{"n_layer": 13, "d_mlp": 512, "vocab_size": 2048, "tie_embeddings": true, "parallel_block": false, "init_std_o": 0.00808, "final_lr_fraction": 0.02, "batch_tokens": 16384, "doc_mask": true, "steps": 9095, "dataset": "wikipedia_en"}
MLP neurons of a small language model. Each row is named by its layer, matrix (gate and up: input weights) and neuron, and shows model dimensions 48-175. Each number is 500 + 50 x the weight over its row's rms, rounded and kept within 0 to 999. Numbers have three digits each. A neuron's up and down rows have the sign that makes its largest values positive.
After each neuron's rows is what it responds to, as a language model described it from the Wikipedia text at the highest values.

L9.gate56:501507500453491536416463467421389460496596478421546571432473583550477582521586564500466534440456492501497519456455478491467508495603563615564458467614530412522501560422520460472474452498511505513441470576601485516530517511589566454500491461503450423480480471513419518519389495517449463454524546543458560394454498533552475579591487531510497431470518520427494474417477514509422485457571
L9.up56:420516453531455594456589533464453431508503498534461563457451467501445516360516568486444495476443444527505453521464540523561524560565595563474549477530446538463487502488505438490512593576442500581563506512601495498517466504490378447479506480558538392594556417524404485529506418444601447535398533487565553521436532456496516567490541526521564472508577496473500454503553509542509452476514
Description: Main verb after subject

L5.gate182:495556505485557435491515423498613452456598568459440426403521504525575554506554528519491486491561493497519447472496407575570449526433508452534498425517429430484435517500445523498459433508512446517539506477562578509490542564615475549538514515556543494448454453571451484594435525508493470513479521549531490593469461622488426533447444458465601472554552557503479501588525481392524472430606
L5.up182:470563487544515502476513473528545479555559446434467559392532521495608516448492505466561478468540498608405446620526453475558432450531481497411529492488543506486506482551342515491408489581557414532510531420565488445488532464542516472428420601468561429581452426547553480568577508530502554498430532475488602566464423544493558552557510421573443483452450491487542437549509438552564561500553
Description: Role and identity links

L2.gate276:487614493468633433591544492453649462475530434498490479459482463545524529535499429516531553502484507540430524516529521507580456592510489488528455441464505466521498532445495505431517537529574508444546463468520527562458441580530415545468487540497457438607469569528444532502492444563497502483452534454491531464464495528521508460540564413469484428519455519587600450608590520573457530532539
L2.up276:464528502512600436479557435523488429533551527491483476512514519519559527534590528583506552373408576512455401438517433491528428549487493587583454454522450454475481537453442506554523501445497519453478550461518458511488459433494463449510567497540475540518574453505525563539562464504461496508513545486384491625438527459479540520469494448595497472465451594582484493422517479404484561467492
Description: Copulas and -ough pieces

L9.gate300:519575480536421565469479572524539393584508655550544558515534463499449468533482532490537538511550440484543540465414484441573462497525499531526565571540446556487485457573473434567567603504466530485507567420569489538507444513455475448578414441500489413505455477566487512594508509504470498481507476576459557394535463486480495462408401581497574446475501498512537516401516471594516549475455
L9.up300:547531432495540454573575532505470449536551484551393592563525493487471501431519535587541480542523523516519489358375570389512442479452512566518511442520475461380570537549573509509549475586568480499486525547532554613494470524498458429502436488454594460488543550459471544486510501558527478386486564574546418462529488518555562530491469564454477492392512494551441458578499475513515480517514
Description: Leading digits of numbers

L5.gate433:536428469472543537473585487514515489438516613431522506499484505518519476531502542472530461515478531533579465527442370467433501491552458584445566476563434539434569509543517480463444491513444513514548477465540540478532463407423466406478482580442540459524598503575566472452568559535491425486440450498487498606550513487542535498621576449411487549457467467461480522435526437509526452572512
L5.up433:527459496458537433506526493397468461500492552519520507460477522489517410467624473556559601492413529520528459559444475436406496476471402496472472410581453528445514475579505464514538511482454474473447452521517437510502409479477475499573567461461487467523444429454509536522558538531469464478556517445571417598430502445445482567545500580481506486424421538472506537516536597482402503442479
Description: National in organization names

L2.gate292:475483549510558535512590510523368535453510450461538507609452485480490550530523521414498315489503506541500602458459501532502560540571566480469558468524525503444592516526553466464504507422453469477505447538529450482495510509458414508537527513488563535526552445454511434506469451511440491498530454538514480423599534470478494563478473472546577578445458466485584491536529520478489463460438
L2.up292:547586596551486512482587506473424414450558492607522529477505532507526535498501508524478447484555592513576524510433526489565479452495458536513517526468450445461555554538542511416477529513520565566451460497510439457475488570435428501534516414510505543431543418485563567515477529525541421610435516508538548441566582405362487511482509526461485504416447571518571519525409542411496488390431
Description: Proper-name word completions